Weights of a small GPT-style language model, trained from scratch on English Wikipedia: MLP 1728 SwiGLU, a variant of Muon for these matrices.
MLP neurons of a small language model. Each row is named by its layer, matrix (gate and up: input weights) and neuron, and shows model dimensions 64-255. Each number is 500 + 40 x the weight over its row's rms, rounded and kept within 0 to 999. Numbers have three digits each. A neuron's up and down rows have the sign that makes its largest values positive.
After each neuron's rows, "fires in" lists the words (lower case) most often at its 100 highest values on Wikipedia text that the model never trained on.

L6.gate1205:494550521433497485488478517493467492470474475492478452516474489498434563517498495487465465530498511519508491527479457454499474528554478492546454473521474422489509469473426508521506536535538508540522570481574456409522450506518593594481535404500454502532467436555466429461489453446541503519561518463539475501527521497481470504519457504514445495401520488550525551549542493507455521476518529526430534509514418505516521510519509503492488521512462591485536481495496521531496445486435500529512500483468498490553501437532502508506460388477496439463455561419484471403501543489488460501
L6.up1205:507571446521515538486434564504497558480497438594484486447430504545545399496490545491570451530439484587456487482585512553535501527485495524423513494473488479517477541506473535508521529538479514425520522446505513486456558499523489479463509493554505489536437490526554555500505517420493521552481533447502480510500445465497518534505471485453503521565517417611527392516486455509591454508485490481565480587490569489543478510490540518525584503543501589543469512482583516506577520533460481447505481507513509459453556509558501523461419465483508464512506512415462575548450452588523407466
fires in: "the", "a", "an", "of", "early"

L6.gate152:494520550517586426531439506485493472516473491487461527541539475558412499449565556559496566418465473488540453533527478523464495514527472515556481483423478455492477474545467496514486467467398497410450490543518485540542545491421494493503539498529469442512562495423458451547475526507519473533472535502532551512471461481463503503477467477505500494507524456493468502520409437522517550487493462430491445472505456471546570482503516498450523521573477443509478504580524487470507545485573494487449571499592477546527561437533467480543493489564522477511504466495541460487507528523514536524
L6.up152:534538539481512531569525509469507472423528491543544576446526558507512533497586594523495516546495453453555486574460508544502483478535445513534544521489465523478583427491469510478519482492462462618515454481517530532466495425511441468555501523473493522495528505517464503511481503528527536482614508486510474532422504520415443456475472544471555497502480442569474548513520447470461507488522432544461522543545517504447492568556473487474505590567513519485528533491515463466491454538445521560510534531493481522483505430414587560505460470513540521517472531517613550526554448536436470565
fires in: "the", "that", "same", "this"

L3.gate1041:534489438499447481561450492555505517492538516541508558497485510527497574537476483465568460527466494473430456546503548503439590477489445526515498547498536444518468484516478524489493502509548511541515515472525485502444522439526506594474537475476542415442480503474480477495469493503526487452542517527508539522515499493460514497482492547442494482462433504496543491554566427514476506490577499580457443451546596510481492594476558522508441523455445594537608598451514466496521517552489555465510506518509521522494495488562507504516463501514512479518539512499478519485495503508465506470
L3.up1041:548488491505518541517526508487591487471434537483514455534529467529468507542506485484520508545513435403517480471530517523475548451444460499497531442470497502480527535485463484496549622457583589577550574482439544438516493468586426561477433503512464522511484506519441496444469529522506526532497516522475500449433531407450457598535551499446499524461532496518457543483540507540505506485522459471479495544509479479539485422508540518440530571447465524564514510500475550453519466529504522543515564453480518496522458414489453496474530476558513547510445555567497458510502525516532526529
fires in: "before", "following", "of", "website", "from", "after"

L3.gate1054:551485495504457497459534483562447515499427478486460559491548514437458480455534395439474528468447468502478502482568518530515583479546508517440422500534507482493447469531594508481515522436493498531515399468566468432470492540483474446511553504524551556549485548508440533501430484495508509483493461421507539503524555437611490502454464525491514493484536511500450522538505476528534534477542531512514446465522476529450529468486452446522470447546504515538522460459511436434520514524447528559445485548503427584490513514481537472534486546439499477487567520498483509506522446517524470525
L3.up1054:544456559466573496446519505518538548446537532461454485510473505415448462468526470474464490548464563480488473518476462523523559529523619513528444495519476489449543472513485539474489498435525504513502570463484519450459527495567464481453520517471427428617490538527492526494441435541517454474550503485479509504425523508424551473542517453461507441491508551451502499469434482487465538514440503497480506520476553469485555477492503494506523486479428419501495488519413442441560522547446473566513476515489553534480439478465508452461558554553539466544491523493526485513476449484561455502
fires in: "of", "with", "in"

L3.gate690:461532512464542513501477519470505484579512519519500488453473482430459476493517503488462457559459482505512539495510490522443557534526504487558470501464501469596487488517544521532403465506561519485483406486506444502499499514466440518494502451506542524514483463545501506511432502515454571494529460489507549517517518465538467483464507600493454539516530514447547474543524531448511512504574479481475481479529527512488447495530474539552570460539576500501536526494483605439568544495479462513456520507552503507453473537482569492448518553510536485483464457514571466512481537541493590501
L3.up690:440543538543451528546553483543508478505450528492507546515513575515484483491514444514464420573528516470458530473467499441535495542492510481550550497582517491555534405517501492453536418478489478536472431500564519596504487534503508526494453516460513495523472473584490438470471526559523556517416494487463470526492472467534540485533434528522421480502511533488470494447455522467522546516459535525543439408520417511450467583488498535544494468466491520500521518486527462510595530478452567451501453572481525610532501596516435527506428441559490500509556537529548498480487478482500478606
fires in: "was", "first", "is", "joined", "began"

L3.gate461:508494430472535558494511498546552505452521505511499522544526447458543447500467582499510475558438544483491471463502496492516546504526454507448528500440464496507471540548553474592492505404535481477542462507544462382559510539506437481517477491516512470494433523457491475470556430464471539536528519514466493498483525571545504548480555421475495493488531500522493470522525445507567485530538499456549422613524494501477558513531559533590541490457526499491575481511483465552477556550515510475485491434516537493517497471457554437493554492439483452487585484450532534508471501528435532471
L3.up461:525505516521488498491403481465468539431586564468446506479517454510502514499464495463496538492511425529532521454490458490464543532524499498545477430478517518511474519473476527478574455482456492551398463470508533568583497501455531578448548549459489526557528496491464502442506472415500482498489517459516529483440532504548462534509494497539503541551475512518483400527427557505515435466567494459528500558604474547505445524507520422523575495470528484520557462514395547547496435584519525490476491517497492499475512459492519582493499451498539476467540479491493574537496454545413546518
fires in: "not", "t", "to", "from", "m"

L6.gate362:469537433497547502527556488489515518538538530554514476506521498489516492524583452455520456478524532535474436532464510568511470466515481535512482469518490502511429553511525497464506529456468556485543472492546484579516443518586436463540466496449491518516471399449521460533453494485487431431443385408459510607497554462499454556503477411500513409497469454525500554530517468489447484472524452469561527571487508490496456538542460420552528489429483477437520505500483489436515497534502596522453538453497561600540478454395481516540508528457532480480470504507511428496459515507496536515
L6.up362:497523508511488499479526499509575528497531503505530505504490498489478492459493477491514518506483507492485513542452453579528530484530412496443544462449489458592479511455588573504525484514485544543470474466516464463479473487461505532566514501400512512548512458529524528536522561405516563492474441472486395502548481536505513483543539466554529503574537504558512557429516443444481486414498536498437548520536513516531546505493501501429493474477496529511545512499504569464493532569504520476486590503484453532521499466442483495493426427543494491508477508534527494568454476570479533590
fires in: "a", "so"

L6.gate151:493534508527472530494533485594497489494564513469490503496465531520484527456514467515536560533453509549507508465526548556487456464525499500483533591499520538559429488413464482440482485533583497468527489499487502368448492480475459451478531474437461471441464514557492418456551500551472525564501485459495506467426548435508543500576491521480486493537522444509483472518551473504487436389477525555522435500512529496495470532507458511524481465456504442551597481501445486510484562432441467524549458528493505520455551562502512508568417464528534570529530547521451500465445465522476502498
L6.up151:507492449533474488521509449494447511485465532533503605456462490538504494484445598466439451482518448513502429476487535501547544458545555418562529529507455534478545530541523514493495520501474476498525544491518484491476459451537540488503495523486530405497560408495629509461512509506531474486459470462480507485532555540389409465552451420535546504495491497586509565529475499480565496460497519548515481520505544501538523504471467444466563445461485527488490552451529503495467460457519485564485432500503446491490613534492517493463511476486469482468509532542523475539496446558522475489
fires in: "a", "to", "may", "her", "his"

L3.gate120:478501474515540489516490433499526519501464478458453491476545500506491510493482455487528526498507533498488541532494488526509505508467545434530498442455441542427570521416568455524583563533462496511510558494515548505553486534550510517543518520515543505566506473372576517478506495446510599530511486509516470482440501368459577504557453462561538513402494532473469596481514467630523517507467502491527506463553547542513513530514550449477523457556473482454538496512496503592414459528496453524480500551521514467497476512482538550470598483517515447390439577470537506512545500464513497470
L3.up120:525482523469393553546521506435419469526476565475560508460599456531493489517555483541496512473572492511490491439534530478542529554484504462434481469388446544436573523523479519486559501527436474532518548503489501501525534466519525492500569549451478530450436549519441494474550479513379512511493437498481482562541473454515471484498503494454545472618511533489466519593550514499491494466531505521403514501540464532512553462523453513488521517544480455470426499477540541471454524558473526478485505423430498458489543473517551576514522517459529454497509513475532491454573462461500474553
fires in: "of", "opera", "by", "orchestra", "theatre", "works"

L6.gate775:499522470483446461516546486569493462512514423551481484479419462514545552509563473538493505472517511575550456484405530471505461544517501511436455512566498553576536480461475577531523534561508477572539522458471470448476373506445465434488537543482557563539527461488475433485492481379493498519471414448552471534430533501562588486578524549541446482491435501453466449506456474517435572477520448494491460523464568440507589515479482483452483606470478509440479493531499550560450512559467574508466479446511458548534476519479471400524474541475495544497507547487533511470539509485487505522
L6.up775:523566441571571449551511514497488504517509541533490521506499529471459429482496442448570506548503459539501471519557463492547458505533401521462538465451544494566536556489459525512477525501436478510432523570502501537436473513391564511542540511475506452571460513497498458566453502483453541463491484442498511534542528542507530430462490490517555555561474502548489484495501491501440533509540498526484508389542553568410535470547495431522515493542513547477531550555507529485547543476511544510456521465528435559475519511563541475537560414500530446456442479522539476548479469493545464421
fires in: "a", "sq"

L6.gate349:536504509512478517486515488497495459551453449465472432588509489556510487527536434538451465487525470555485514530496546551471493506486458493533413528517486496501484453493532536496543505525557453508448506461465533545468416496506464494473522469469434515528456515537503515520478593468456570550557474492467514465412490448530536520566461566517536477407604486517427515577530502595496485522527456575422425507509492526484577458499487483501553535487507491447502466502536468549534537519486475426556469411503532474499522421528401477491488503550534556539552524404538487484559488568523534542
L6.up349:503439461513427496485548428463537465543478509456468471457539470504520474531526482472474500526537466477434501426515495516483491513474511543568518587455432455495508435493470527520519496487499551408487518471476431433503493500498523540454516479493476495534482565493473486468377507483473581492511518513498511437482544500456483530533565450490558468458566464487465422535510506503484493494480444564435500538535511498499497428521527527448529544513467484512549522485486488520504489516512489563481534466505492487507484494531505513533535594523600480491496453515546527430495551561596477440
fires in: "in", "by", "through", "after", "of", "with"

L6.gate1529:540465455456457512521537576517481499484513509538440554475488550518550508552437516468496468543483503522543498454500448496487481506553528592488525486488561529522559485519507509572421474426338461499567462508543467416528579453544485510584526469396511526576497473534458535485516520461403532430479448456479499502514519472473556594531493508464486475518419552444502470533485543587520454425496541452630506503486556506501531592558493501499494504488507469566564523544441453474494518530474550506486444463555514523540481506459482505539431460441522416487507463519576545540506526460498487586
L6.up1529:561486429485490539520518471498492532521503414453544547510514468479485377492473545517511499494492430538491485531524501500471550474511495504522522466525533567531452474488496518546516510459523489436528436464537473510556473527551469563515513552469496503472495501523417474491562470463424483500520512462474506496578514527472536573549515539512445590550478487486458456524485559516398416564494481500492536528575458515466533498525452473463463538494494454536560492526477450542573529454465471530525432465490470468536503538469469466453435480472543505523506528444451479512456494448505612503
fires in: "from", "like", "to", "than", "with", "is"

L6.gate782:547478574500522502492553522484496467523518541439513484504455510423486495571500489383478548485539588508467524482507460499554475472389466442555501527546527512519533475499553512433530495489481460494542505547559474581558531504510512510475534539501527570499537516506507470530506568456506538492532516510504530532496513464499511556510537465559460499484532437471457542549558441524468560582525485471505490525508499475560508497436545468461493492484499417501473417426537496455529518485547526489551522531461459388494456421494473525509518484492504466519505512579537540473553469550423489433
L6.up782:581533487602474469491540543454451477550506505471513429517522517483555492506536499463491506504507518524486507515486477517474566519433547457522463502530477514444553543526496477520492506491501593459512488507576438438528445448488486540547534502476426491463474474485527533506482423521543539503545490495485486467467503486582481543480478555549504544525500506417446477505517487480496504420479483496440484446542525457483498526468557437422495598500522533513567465530597500476515500539538502525513411560493477453528497463492484483450471461470479527498524465454527510482530480544439463465
fires in: "in", "of", "throughout", "across", "late"

L6.gate494:507491505488507472532467470513431490586528551553470463515512433492476468468501529428498480499567438460489483509492511535518558540518473478464497488429503525545550569497487521468428476470487555483455506526527481514481536527572444460520501477509477483499530516516436504501526493499464530486533524533496580532450565521486492485469450577615544619563502448479485502571463488448584483448518565522425492393548461507528544489516495463459550477530521521500510448482490558522389497509509495461497545500559527516611510444520479528538541400446510555404538511427535518400489463469483458521
L6.up494:520488515572459424512513479542470500538467545466517506493530501542489390575574494502533570559470466546544448472526513560502505517461450541538528465454421425463544523477428455444465505472468508565423525483565475535541523452521462495491500402515452485427533480490473516523485481476519513451558487549464535550488445473526424503486490515541514524456510522525523466544404421539484479458492466486527475473520550536528466493527486490497523516511531400472530488494513512528507484415509496448561526543525512507503557518504511436517461519398552504498497492495527576480508430460488537470
fires in: "in", "by", "following", "that", "same"

L6.gate897:491517477474460522551564554504529545524493464543471542477508481572437516504513512494511509557497486568480534508501510505513457506474491502535499516452547502566498499461493476506418523444556572454475518500493438554512544509526467540479575532492473530399503456515475555423527519469471540491521512612471477482475424498521492523457523510493494522512521419556477488460445441536513526430535469464448556482480563495488492492461524524459512487531589486477469441419534449514463434519467498479526427443460532429474485483467518506493512512415395479540530508519493539384509484490430521420
L6.up897:497456522474511458581530546547503581534544530487514504530534415544501458501441503518529481499522531509546529513406507515536588545502467548512381520547441478550461539447486516474425567475493449484469501533520449472480524479576483531472546466499460493480500563507484472512484489508490514521493522546526530551546518578545535480466447492479534536548528443577474484468474487525535516485522458496481514525450505522517466501482549477518526543490562452454491508528573447566439464435555481567556509520506555421512470526508478534450547508438436451465567469517456510456542471460474505438
fires in: "until", "in", "by", "of", "may"